config.toml
d_mlp = 1024
rope_base = 10000.0
tie_embeddings = true
init_std_up = 0.0407
init_std_down = 0.00416
beta1 = 0.9
grad_clip = 1.0
warmup_steps = 444
schedule = "wsd"
doc_mask = true
z_loss = 1e-05
train_tokens = 146200000
dataset = "wikipedia_en"
MLP neurons of a small language model. Each row is named by its layer, matrix (up: input weights; down: output weights) and neuron, and shows model dimensions 32-223. Each number is 128 + 32 x the weight over its row's rms, rounded and kept within 0 to 255. Numbers have three digits each.
Before each neuron's rows, "fires before" lists the tokens most often just after its 100 highest values on Wikipedia text that the model never trained on; "fires after" lists the tokens most often just before its 100 highest values on Wikipedia text that the model never trained on.

fires before: "|", "| "
fires after: "| "
L5.up440:142126122094153112078106180099156146140107127060147126098139110148130142199138120130143156091176164149088087122128080155150154137116093124098135098158095097099134159107111068144138105055137125123100128149174148148133171098130094115110122154100105157153135097104133155134124077126105071098147129126102124169201165141111178157185119144139050130102061149127156132104191127111187125159105102086125144103170145094131118172119127108166103191118109054182163179120105086116065101144160114123184079185222172131146126167148139125085119041104155141104075104128089153128138135112148131125
L5.down440:116111127153164144093096110155096087164127132147090107123096181125133182068166144097090113124111124106173209101150101156097115079141108128192119125110076089099097096183147151080163138115202152110141129144112104098125096057109103154134171148174150106124147156205125120169206234133169170168170113123115191138175091167162117114099106126141156124122158119114086095115092132139159109059110149203077168155111135103107106131124103133118109071141131138083107116111101079162146158121088100136089139078063099144110093127083069176167174101133165149106148105133164114124101142140107122122

fires before: "; ", ".", "\n", ") ", "i", "7"
fires after: "; ", "(", "| ", "P", "."
L6.up30:109173147133132127146181151122123126090127152140172167096185076146088121194164075099142185195105094076134118103108093130130164081083159099110128125121123134119094166078115156041140077128112114167107165145125133118101107106115134083151117088075100101155166098135128167124087076145172120128115145112137127176136176153119124142132107124116145067154187055128184141167169073115174143129069143105110133122117104142161125139082148133159106155069133117130087193094052103101144116133151134085136211156197174124126126092137121143147187083138125104149124126159159121129157114140113181142
L6.down30:150114113140041120083129119086087148130157103142178149113072152143140150107114160111144105129163102132046106110070072111124087168125116118210185092129135116124121108125182125163160132100091124142124073107161175128139117078152159149119160177157128142142089152094147133149124149111136121128097112103107138140183130106180101118109125095075151101123075131073068057163077154105117103179026194135094127120080104125106080163146199108157131116117140110132166159141159128168194153123059107157096089088101117062160163152106135111176148134127092135152158121113111158113205142091105141156

fires before: "\n", "\n\n"
fires after: " ", "ri"
L7.up313:083168094126095142160133136117101166081102101090133085116141078154089065153058077119100106112158154100198160153082132093147101104105146145112091065126109130140120085161057117153106102146133111142153140131097157147110104148158105132143122130215173138150126084129130158103099130094060118168084118103164123142151111170163109221145127088131120157143091145132118192071106146142116127143095199082142070115105144081108110147125092067137168150070128216131122152146116143115080115125128130154123101141121130117078116155102104085127192106118176155094164099135138132154136144121149124098
L7.down313:161110139110138109082113051104105067138112172086065175123107147115061176107058168107189135126115161141091128106151114168078159119126119080130147171155106134141100186138165086092175114195134136123122095116146108086138131139128144137096122145089070134105205132126107111114145075151151118110103146190111097138107096135103131127164197113133122071120147132155202115145166120205139138150126112126129173161092137096117125095185084165070108095101089083159101086106129150112131139096098125103098114145164131216155196177168116156148090150109066157081075137098141148132184143107162109172

fires before: "| ", "ed", "us ", "g", "L", "S"
fires after: "D", "M", "| ", "Gr", "J", "V"
L6.up733:128132149121091114150135129118173166133170112113089193068174141108169097132128097086099111141146120139124127114138211107093159144162095176116108105151103147133064136078161123095119110104129090137124170129075127204044111150114152126078095067041132124114166142130094166078121113102183116133136157152163108117137158073186077161115115058058169140078110151146127101187111133118139162125187073131092109099155168076164116144078102098100114151163140134127126109125116217137127128100083168087143191137176126181182120196126114169183126073188175151133139104109114101169106107120118139144
L6.down733:109144167081083102053124155110074089173122067100104128147117120100086109107108163109145088156104152097093139176108129140154126128101179107143160115146152082143097090165099134130151127114117105101109122136144128141095161106148091154165105146178152144190080123109183084164104132146062186130077140140149174126167140123148238075140132172201099116096160097087173182118151126127079093075131102085090143179097108137073103169108156120134136113181124148168108149144098107108097137092141121122139165135163129121132115115117149097119164182123058074178158105134127083092176106145141118132

fires before: "| ", "|", "'", "s"
fires after: "| ", "W", "om", "Gre"
L2.up697:155084140156132070142114116122069151162122159171118093064104163110135125134114088125145090126182113128113127112140138124146159162101138168022089076115142129099082106124074074095141141115156077152136122076131147129119131088162113139109129149201118092144129141145150089081112101125166123069160118160074121171099115089108157137150089070106089059083125073194164107128108118158090129118174152103162129192149148126161106145109138104174091102126180117156142123135188070138089137120158169160144131065146159121166088177136160141115141109126156158096212074131099100123121126188079148161
L2.down697:037139076153130084093114182119138085083088144127113123058117139130088187077176187122114171114111149072126132168144156110078113166076143139133127157120127096123117122149158160162046141062091160146095088137132157091144112102108157109166101177080134176114145120123135140153147105145120153062117172152067140094139130157168083197134163172117161174135150130152103128146167070114121117124203148155101120142089117174085130127145120157094145152107123106095138202080104105083105136174157093111161120175121107111139168097103121195136107158095164125154056137105141137135149118127136124099

fires before: "\n", ", ", "al ", ". ", ": "
fires after: "olog", "or", "ri", "s", "am", "Univers"
L7.up56:099086102208094102180118149159144151109190133130168080157128082092102077142152124059095115124184164120139158084140117157118076138120096096091114142081163101136119074143093106122105097123102140155120155131138115110076088123092109115130077165190197191097137137144153120097121090079102152133186141095139122128149141139142136133133111125091163103142128149125142088169127190133160134151112165050172121157126176081101163144136129072199142163167152082136155120098163129071178105178159101184130096115147083166154106138084139105116144087142106091075116077129097133094135209066118150122
L7.down56:124174078113130148168194114107141132114137100141072110133120109143053121121105105062139133096160149119107151113147126122119220122095158082144128100132091119058118138175118128095168146092165088099123094162146107089112181170104095164171144097090112176041110152111152070130110133095094140102141095106141105159085166132109149162156184156102141095120117131125130234118137099135142175112091175144095133158115101133149124162128086228063146126089118132111142140142104134132113104089116138085161121129143194118161117106131077165105128133124120136155098159128140162105130124062155134157

fires before: "es ", "ly ", "age ", "e", "ed ", "ing "
fires after: "v", "vi", "dep", "serv", "c"
L5.up166:154107107110099048115188158124134157130174175137172121107097130093118091137141111129120184090131198108162152133150134096118091123121089191088129129130125161096119110074156160132139083104164157142101094087167137115110074093177138131091152116083144133122149158054133098121081113079167170128161176064132140119116140122138142169149129077118115107125109111172093200145165097129167096077157107174148103149221206116136077154126185142135155102153123121080099136167102107124094168132099168121102150114160116105091136148145110119125158146128120150110151214065114158133107134101144141114
L5.down166:163153082150153073142205139091124107138080135147112175140130147076144104146066096100128109098136166152124153169085122102106134115118100142084082169139144129061148161107100155136133122162127138086080123156092112185191102124094146048146111101160131125078135089158094099131098184133132138174140089129112106144126152173134042146058112135156144129165144169152116120162149110147077101082171123216165145136167101114149113166080121137101133155046162144157104139132130129087148213141066118202127177151076154063114124133152136100136149090159142121138111142184110160195112119134145078121

fires before: "| ", "|---|---|---|---", "s "
fires after: "|", "A"
L5.up195:102110130132148100182093158119143167122133129138121115077153115076135174130105062099124133110172139105140091129128136132141135112082099099092135122131130108138060088167136088129147148126186159109158145151154133105086159104136153102076147150187189132127162155124124138148099156096179148041118140088065115124114148142071131170098084131111125122128128112102129149180140141191135175172185116118068124149093129098117114095130125131143165133078157160119068135142114111110185190154178158129193092048109126156125141101098114161134195065102120167102114164144130178122108150126114059104
L5.down195:127155145156135245209165182145112133119140084090147132144163126079159131175156126085142118099108121185134125090092161096089132125154136125103094106127097106133092139110143127113091088106159156011116131114137177132113130176122081100139105137130142086084124132130109151137106107083099119115213013099091177089165147130061137137146125093074119096129137102136141157157180123082130150110139144168085119179143123109134117121090118157127146139104162109109062101169125091146122157126132132171150143115117129157070147128142165177134137113101131118113139158255120157120142095180145136131

fires before: "\n", "\n\n", ", "
fires after: " ", "C", "A", "ro", "5", "s"
L7.up324:080174164099097114197180225146061137153101152144133164138133076127139119113109112088127129161217145144133123114148164111149189113121079163136161150111119130112103075111124130139107155140129087125100122098093095110075084066108138120130176124176196080118093164145108141153099142098092182131156102103134132095174117152182106129114111156111141103138146091151199181098146149110164078125103097153099107155127112114186145086153117121104155153144059113105125133091131151128150204116123109104121142113145169134121178139115139107153139161066174204145127109076114137127119157150170177122
L7.down324:132107183195200084042127094145150093110149113094087180137079168155087115124134203120069131128146134165167099083109127143079088183146182110072068134121084171108126181148145122099123062154163123185148137135140190128153119125123127124107096081083162123148143157195133163153129145148179106167137103123117062129166121187126129092109152162143094125148118171136136133162116088059085176139169152102119117070125127122119094140180148127119119163098113164131129091150090100127102125145143107065110110136110112161164115144091175129105148116091098076123152137097136201161134110156157127174

fires before: "ased ", "| ", "|", "ed", "as", "("
fires after: "c", "201", "uc", "was ", "200", "198"
L6.up177:154148127128199098161141151136172141120162150108131140061060147128083110065168145125149123139152120172069126162134143097115175162116124114158159102114126161173122071151202103097124119140112105206128143160129141120113122114093049084161161201092105165143168097147123069107061143100125092144135132133108149137116165130172158146129100125106134124126150089151105122134135101156116117062157089177149106134179101125204111121122091168162073137148134133148080100158103083161169128177115131124084154144100121076163137152123092086102134102173155090134096131133153148146190139134083136167
L6.down177:217134130147122121113072149120118094109117093177162155141153077151131145141141155132136178094109148116193148073138155192121118127117133161171098104093176136104115154150099174106092111077125076097131114127148133075069155114158174078153148044165174132178124123110089129130196192156110053117094122109169149086101115112094176139129134166142128147091117140093144215182104134125111133145159147103123160150097171130118130117063160107130170095107170102098113108152143123109191113037106127150158096153120120116172136094124140097183107135115084111144098143125157083079102171117132161125

fires before: ") ", "- ", "| ", "(", ": ", ")"
fires after: "195", "197", "200", "201", "2", "196"
L8.up258:098106059108106108170121134118095206154133170087116125091158177103072144128131162185149067085127161117048158145181130088144110152134103137111177088129195157123121128150112197101140177137154078133130162139099193151145124155051128094131112111141141181110184132128106133166093127094044106144168114098114118097102093080126081158115068133128126144086148150130168084110141121078139124176160092155109062091114164134146127159180140132133123124157195096135133089162136134113124209127150120165112131113111155083087079201072138141102094147076115143122084156118155069164119127126150122126
L8.down258:183137110103170147203122130128112124143133087100114075134124146188070152122159107085143172120089097157192152135174079097094118119127162076177132120171138162139088080155110067165158123082138147132124101105212138219105146059121151125095114122135149159112150163119128078130116119138206124120052060131163140167135100087130186101135140107089078107109071139169154117135143129125190133125096107079140164176105159133105102095103099093114122106126118103105100127096136117080104104074168067127136132151161160112152151135135081078133116143225083117149141108097150086133094135110116095134

fires before: "ed ", "e ", ": ", "by", "-", "n"
fires after: "f", "rec", "ed ", "ed", "e", "| "
L7.up224:159123145163081111110155178133138133107153163095127107127116103134119148159153131151131166131137110133110059184169128146119092141114120144120117107153129130157142149046125093076140096113126037115143138073098057093111073110177091100119114056083146074089088074123125130110095104106094131109168123143182105174097174019138098156163129191102128137113072103089081124152160182134159105103174149151210128155135144113177121100137100124125108147127177204183067140196163149135164159125189130155131126129130095133130125163099176118074131118127142141129180089145153138109101113141093123195
L7.down224:132132092128140086128144146127150144166120105163099148167092168127077124187146156130139139128093127158126150077096055158115091120140131096143130122116129138164123150159137109218075102117146144125140105106101131183174160128116089142172128105241158116104165132138140124123134081129151106161077139066066110169134129178158132071092082101142164113144214120147165128066110153059155137121103154084055101135100104163114071118193129151131185129117085142121115149082158125098103142138103152144124106173162104130174069091155147130165152127097067152135087126139147096191153132109132059175

fires before: "| ", "tur", "of ", "ar ", "ar", "s "
fires after: "C", "c", "tic", "St", "st", "ubl"
L2.up434:136118132116102100126162123170140100107117087106145067086137143105144127123111100134141167058164164121122157155174114085131101176144092149110139128126132142149113106137116155130081126183181133172133187101120160142139141100141134157103161161050071150153102151139097131108102146146119128083137120071123135140139096125119115115122150133095066144138103111103213127097218125119090093095083064136182116093139164138135108113110176097141162156122061108126155180150151069142047179107135116090113143178116136101122068163137140070100159158119121094118155167098123150084094091116192120080
L2.down434:116141183130178155156151099116153131139068130164175203136094102069136116163119099078182167114156146205150108175153165068066142194044142144104158126164104120079152134112140150111102136168131106119138111132172104094101165081137143102130111107122188129131091122165126136166122152154152134110195087041126157082120114160091119087109189055187102182160164128124094170170079061136161069117144192119164116164133110152180096109107127117123170140140150127084144126125125098100154186170210142147149159148132118163138125131119128130131111098163093097112144131133086119129088184125126142097

fires before: "di", "| ", "a ", "y", "k", "ar"
fires after: "T", "H", "st", "| ", "Y", "St"
L2.up408:148117080063147131102110162095115092122119160148149122121143090096152067130117111103150100116134127116139139090146127163151159162092091095183131106164096118075097151103125091170144137161150081139084131127135098153087113113122179104163128238040144087117174164067192125154138120146177120111135125122109152136147103174098147065121164126116088147114116116079184157125123102116194157122110109124085150100081128123132082173127139097150129134161099138103147135121055120111086184134137071162231148167192138184194086113160122148148113087108122125171149162099112140098141121105146142104
L2.down408:156113098148144116145117143106102145146131135152105165091180100127143159148163092117174187106122194120145115166184143119108139203115092128140126102123127138054124149093161153099090123081157099067126136084126143171198129088164158075186127077085104124124086131144099198183158123107109091204163139152096122093088164097193123148161118156138114124123143160060135054073101156084050146087095132139117128145128092106081141152128158153160152109100125112153151218128126125127151106098144140171143145143082125146156095138107167091186208078149085147148113079116136127129135171162129173126

fires before: "| ", "|", "ig", " "
fires after: "| ", " ", "o ", "Ch", "E", "a "
L7.up748:137127098076154138157114126159149115117127134072150154166089168118107180147094166155115106145138143133121072144132142072165132107068108139069163080130134141094040121095111144070143160179114157170130115110132151102109091083130139113155079172140065145129113087132114083113126155114079137091061118141080163111145148130190138080155168188124150067168131088099126140187139105162123161107168130073123148084176107049106126095151127115127054177148149160163130121135126182127146144162146158088141122097128157079183120104177119089109172106122128099133111083164133106130105072154154128129
L7.down748:115152181153104203140161140145118168123090125103135070067168067159152087088125149063128110115120128086119161076112105205090104154164113134188107172134136100143149122112164152148132140087126064067156133176059092136110172120098150154098177134109154161061143173089142155109177147151115160164123098116116133120192114154063115150109110130144154158060154170115147132094096127130125103093115139175110068161078080154100135140103138123110180059085152122091088160181150178086157088132128137142116160106079132165115151173111174067099161137085126131110117129169220093099145166115142133111

fires before: "ed ", "er", "e ", "e", "on", "ir"
fires after: "L", "e", "En", "E", "el", "est"
L2.up199:145129099127145142134158183109082107110157153182166125144116103110151181138150074099081131120130146135107170172155113063159195129166104091126057128130149116106133157084103146111118164219147111103098128141138117148098161125126160179130163146081127119092143065109126065173099150146166101059181137125136079160090108127073074150176104137116131061101179110105127111136123083175142099142133156127074130141119152117134126120083126117135162136134127121117122118143115069132124094161108118095201138145149133180119068150130149068142085126057176137142162076065149080113103072078140146141
L2.down199:121116137113115082128116128099091081112143099136130185061133178153128119125164077136156144061080080153124122161122148180102105124112118116079165139093150105097091105107099135103178116100080108131140097156103125121123115119162149103152085173110109180112138130156121183077133123181109086093095192170095126112188208100117129060126186210123092194126086114167130106119152139100092191156106136113158084118141151126203089069089116138114071081137144179072091206077141140155143190184177125102115143113109149094109115132114115194114125166119104133109107167115087104075089083166096128133

fires before: "ing ", "ed ", "p", "s ", "s", "-"
fires after: "rec", "il", "ro", "ec", "c"
L7.up735:100112134132101095170160164144127142107180176169128104096101175094123134107157123168155133093115136133136164093188151109136115101142099146114093143068188176109111136109100140169119138094141081174161156087113158095116129105093041064085113116147159128093171104123164085071120111114097091140152154084102210169131168176149152149156082088124175161166129137162173123172147062162154156137161068143139170176159162144134108088080129123104133127136073137098097153185136077099103177152122105123156091148137190129090173125186136114052110132101091168136099187092113185202167129105124166106
L7.down735:124145105170136194121124140127122156145131111040102126177102090165137113097151146092150154133105123116133100097136116062144140151127163089168137110188117066052171173125159176185122092092105109083122128118123117094150121123101114171140184111127113110118113154082070178143175098150176132121121159169170155159080151161140125150144043191148159134124088133079118113134158137033081116133129205111104134121163134091134109143084118122140096111137124133120159183144053162128128102120144099181111147113098163141147107164142155174137155128152162114141087138113073113103122174168147094082

fires before: "\n", "u", "e", "ge ", "\n\n", "ing "
fires after: "gr", "col", "Col", "R"
L2.up458:143138159091153098129148096121147121134144121160112157137119094093084083100088107098187103161156137121084071106090147114165138155087098132129146098121145134103108123104175129099124072113179066158117158175128066127094110150185156147153152101163129136113106094109129109136115157105137142120157141110144168101148134140125116147135133077110145122165096142220176075183140167132190111196115107159098119104110056074141145201131120026127119164212112101144151100122092110184111120140098147179087115142143128183031061142164093144134130103100188146153168087107122120123139184110142197096
L2.down458:118041105137066102155156167152119121129139083152131123067155143086095179188103136096105095146066103116143088065142126066142187131157117186132190152169108157123136140082116130110148149090151128187136105169146172138105103051127168160154086139114105132113166137089050133117102155076114173155094066120160146142113145108105139108122102139150192160116133161128132122114158168165073158147155100083141112098150100112106052052139063120155102159106142147152134156171101091205137105148170113113143127056122141120160177091118122143151105121204080096143076120158139116139167102156138167141

fires before: "| ", "|", "of "
fires after: "| ", "2", "3", "7"
L7.up609:138105158084128114147163143066089159100152168155131122089170041129160167124127119144125105087202167104123084176139203119088192097168104114161187096060130126130131187127129192058083147100134125127082136113091119078154090062077095096087132162118135187114131164120136110093098150108149099137113134119114112133149111127143134108180111168131111123123085092101170163149143109171174113141152076104106108145230118128138133167110125142141115102086119161112058150166123127142113096177137206114114139130182146148186144081051138105111157093089137167141149162136143143080127149081140197141
L7.down609:114116097077110255123081119177127107117099119126101129142070117150204100139096102158104092140114132124160131144110124128090093113088106139142111098169139124148121125137124115184131136089107169002183114083125116071130153107149134137151149150142121130144128133121159113124177144112144123145128058112108175179120151110125156121135127200151145129122110134087053120127162117105132126133057090164137156127107141155073145087178133150088124115144161113163125093100135077101127104108086151093136191058122144139155197135139151181106151109137122114108121126203144121097159146137130085168

fires before: "| ", "pro", "ch "
fires after: "| ", "m"
L6.up330:104122136077127105091115121117139156186131154182096174120148113122157132162125115155101094104141101138135152146152161099148115130125081164084108099142088107165101123145037141117139110087156082130140100118094165106128152047167141109097103152167099101132147142141180112046145135123134130086117129077127110152099153086110097104111151082120094175121091134071205132134114081120137130133153109093109137132127126096109141133088123118165136134172116168139125212094205137096178183164107114121185145152204146192107098127114114130174178083202104101116111168133137147135094101101107115207
L6.down330:121144136114032092177137118114085147156151171145055107139141088164154136069203174154123154087120133119111095075125114097094117135098114122160198161134127098107149160159164098153112112152125139179100098107107173110174158143133101152127070165152187097068191083098166164128116111121144097129122200130064148115107123162166119110096116078113093116101118142120133161126130119117096099117080115080115147172080103147106136116224141138170092025125092157198154125105117145126115134149187101151132117133124175088106139092161182154102118132116130136128104141124119123150176140139094089134

fires before: "s ", "n", "| ", "m ", "\n\n"
fires after: "e", "a", "E", "ali", "at", "i"
L5.up219:154146105103110098125140120142114147153128083113120146110124088109098101094173113160072127139159097120151102092116092138104161151112123114130136113145159126081111161154163206050041113129195142140120100098195112162132137109093204109176167155123112155166144142061165099093082084106131131150093106123088168110139115138140129133178062095083077125130161124087166186181174086170201140113209171075093177133102091142135171140112163082157143190097080101101123147140124106181084146165111164116116159127090192146081167120123126102121085136118153153189131156120131181146182162124083096116
L5.down219:097113111088118197074090117119107144096141109110119068166128185103177080112102116134114175132098088184099145140116095156130105142192103128155125073110107153176126162133127150225127138112100164110088127087161138125124139139120077139139123117140081142104137105134131160158114146092122159141127001152155134115110149224119075127124101115113195128159110128160100162139075175076107114171087085191123067169136100150107110125121133194123156137118104105103129127110126120139143131125131127108172114132184116145127151134109140185206097141103114207134103088161166150177106061135117126149

fires before: "| ", "|"
fires after: "| ", "–", "-"
L2.up442:088173104150171059135014118051078139091159106131167091073194123128119122094129086113114144141095071142166169090126188150156142084096114149112200103189174156163125154114123101114165118120115053181139150117104166154155149043167109120077155161149139103096090096129132102075088059178147104134117170164151168150120142102118188101113052127104104133105151115191143102129125131095095111136108165164142062169178153123112182113067153140132139084099133134141142193124118144129118116182112149155161095094125136137168113163112153140150169157146116062146129143121135103128123149123068146106
L2.down442:128163072156125138102185092167133103147105127102079155152091114125181152114167187103087094089129122147093159096159114116125142132113151085159118123082107156133142167151112136162081144156170188123148111180115109144147085147160091152153062192134118113118144097143208124164171083145101141142114099126081157078159135118133150115140155121106142078170090155129054124149118073181061148159163067137215143118138117110074123143165145149144132131112102125172177139133113136108110105092138119184086123179165130138191155156147172184060132081123102108133079115131086132130162100222124128152

fires before: "| ", "ti", "ous", "S", "ent", "ul"
fires after: "| ", "the ", "pre", "comp", "Gr", "f"
L5.up923:142178132161071064088142122094131183107139115101155150110136130096120179182124102091106125136099133164095089172137055128099145081099144220109087092123153139193097109056070164102173086126168079129115164130068195095108210124158136102142135152084110073123169173146135107076144128147068120118116174142148108111145156115141072126170113055099152150166131048114121105148175154144146180189143169130176137151144149057155085098125125167164098150137098177163103165106135167114125112063062139156149188126138184158099137137097134132168141101143113127127117090089119101163189146113119134150
L5.down923:098093081102097089114163142149114199111159086167165059124122100136130126109122162103137101143072140133090134133124148177146127124156089183137148125169208162131148129128167142116146117128119087179164111087128138181128112086167070123117113111097137164161125092069204120088148171069152178156136205144209102134157094077166117112107110097119129106128111112155157072125153188171129107097061103063098073130057128167056080126141171114142078141107153151148137181104152123121139132130077111122115110089161105075163196156119142117109177120154160166144113133103111150095120180098118092109

fires before: "| ", "–", "v", "c", "(", "ing "
fires after: "| ", "im", "ann", "d"
L2.up171:094150069047156094100117129114098122203177049121147167144138101066099120112137068084136114113161057130167115158125200146155146142061116090119169087087137156134127086133113138105160108070172146141167152156098168060157178098132132066144128121170115147143186130104110139083133097138131094137087141125092164166115081136105108114156124109067130136122114147176109156129118110110110125171134129120112165134146158149146116166175129115114154110102166148124087151126145178147116168134095114120143163101224148124135118132175145096101165101160149162155121147177122132091168130140151110108
L2.down171:167138151149091160124083081135104096154125128154063138186076125109155167130127145152108113109179192066135158138140118149151068142151208181143178177152101184145230188105144125150111121129195183137099117146110130167123104165172167183137124156127122093104107078064099117174146107140130102135097141138173152110111073144108181192104111110170126141106184172160109095159115089147142099157144094118144118088084162105086101100105079161078128120084152135086140148166092144109058122100165115080090154087135138126144122199099176137159085092111114086164105132162150143092122056156087123078

fires before: "| ", "(", "– ", "and ", "|", ", "
fires after: "201", "198", "194", "191", "195"
L6.up1:088161116158144086132181083131179134120117191097106101102210172097077116168073125118186126159137134197097140138099105114099143153154128146038179114171169132137161082148175165124114139106113087181103111085076198145136143060105095048137125112111154162110167156127170099131114100121070102136165112044127153141166120120101095172141096100102132121087084112109168113114108133117108099118109134119127140176124097106169132179172142098145143146145155090117121169134180085116098132090129103123087134132075114044121119149171084132090100142133141118118143161099114212161133110116116111172
L6.down1:169163133145109105158135129128043152111095128106178133137106115100091143132133159135121129106106160090147144075128105181148149127169141143165123115130117149093112188089176162114167072150125228174115106152183111099125172105123142193097126094119125170112135193079106136110189161101141110180109174126110137073130087102140144089137081168131138176128144159150128171119098111153062146149122112102143111146183112152122104063198128093088177146143125140062086109134086126101138065082150100147174141092102108112216132126062108162109138101190136181170105091134065172118091143087158141106

fires before: "ly ", "ers ", "le", "le ", "ed "
fires after: "m", "vi", "v", "rem", "pe", "comm"
L7.up466:134117158078091077107163104096151118152134119164110154147113161120064123094210099065121174063186111117163145152176121165096123130178094131073101085096150144103126075121129160133144122113139141223198138158124191088194157115166122123130165144131072130091167131099162164096067059139145123132158135062146169071117100116162127089133153094132149068070143168115151150132138099146154145136158142080157161145151133124207147078135178073097140173071161163114149099131135123102170159213124169113132108184149165088104220130136137109120115080112144158143136176075123139091133133119128131114
L7.down466:101118135135088055136148137150144153128160144063154109091097070135125114201142104112104105108143152165105139158094134122117104127131078155116121065127135091148184140101175130144176128143173117224133153116106153134159131119115115142101093104174071173077152167116123109149140155145133147103155238116152139214130108106102147117063118089135217143144087102139099122131086112103111125146155090137152119085188086131144129150107171111134217097147133180133135153097036130116141126123116079101151123148149174099155080216132121161119111180104166141092105155105082155156151056116144120133

fires before: "ed ", "ed", "ing ", "el", "s ", "tion "
fires after: "ro", "le", "pro", "e", "p"
L5.up226:129159089089116097092136178184104148169100137112136132084125074124114143145175108133104105160129149106138162127109149126105155165153049157106112133093148133178125136126087134122097103121183135126110185071110204095108121106115075153155196149092132085143151085136170043116119083089120163118166176113178150151152121083122139129137092044106120126138161103134162061212153183144207064103175125170121113136140087110162129089138189083112138121151087086138142162076122100077175142101097135176170154126152144080108182144184141165088135091122139173154140174085106097118151102111121109107
L5.down226:087161120078106123081165149156080170113089140105149076127158119094151153139154134143127151127130177123188181111090173155192111082159133166134092115108139080094164149117133114135102160172106095194168077115146139155159147098119080125100132094087066153144096108113197123075147141133125088118099148176145147139058179100145133209114174111145194211154106126097103108084153123136125152121182123130123102096119135176100151155101135055147098117148139143090069167160128140179178105084159147131084134061099187170123103128128130116107174115199087106093116135115128103114111051142141139109

fires before: "| ", "0 ", "I"
fires after: "| ", "–", "k", "0 "
L7.up923:143099121054099109091086179151137111116134119093149107159163118130162099163100069085114116094146129111170116151088147133077133134101101139137183116119128097143121143114106123107120123138125169124086155180143092109085192134124118150128135106165166193156093156151171106099138129131149171087095111162103185146115112059097122102121110165142101142113096131078085188119124180131160196112150104126096133174141134150069085144115173099121149144179101103126129157127084025135066103136186102127140129085180168072200105120088153093128170094141092112121164141134144103131142096088062161049
L7.down923:095130111114124223156125089104113142145134157155142136120093102131184144168124214181111120108121148142099158136132110133153063119080114105104089171140150130094106082151143167163145129133119110011108140148184085158146099111120141104153123111113086090146136140125135148149147088134136093170119050128110123167124150183148150143201126113135157134144152097146125134123108109158118125118175150126147119081087114090123199111149092139136159115127140090126111112072143147091192117173126146119144136152000095168121159121164098150133102166140110124118122093155122135163070130146145118164

fires before: "| ", ") ", "; "
fires after: "D", "L", "M", "R", "195", "F"
L8.up656:150152022109105115164101152094081087151177162040110119059177165105149122129102103139127095054080156151146191147147091119164145156116159151118193096113142133169079109103149137104125110065133061125114111134144136196120157108146107108139170138101115129046120073154110077106114160120065089117106141106123127145118143120135117141179093101098099124116078113165159126129067144202159166128147116107101150140112142128162137137108126112164152116146160141146128147123145099146103148101069109114190152132156187055067143146066143182058124157141073137173123097098115148093138139142136087137
L8.down656:101103113145055187107118107075153114132158110139132152167092129132131147151103178125163130139129094127141113165117191119148126132119129107141081130133092093169190055171138081081120153138120142121110069124190113109095131132104095145105160186111140125162132106134147197128108137151057087125122086131162092130134132149155173145127186211119173158204129126112136095085205111122084135173079130130123103165053106142098139146203124082084095109143145129156119158132139105124100106117211095095119142165077062153094133211174152173123161137135145137145148117099077125166118127139178169154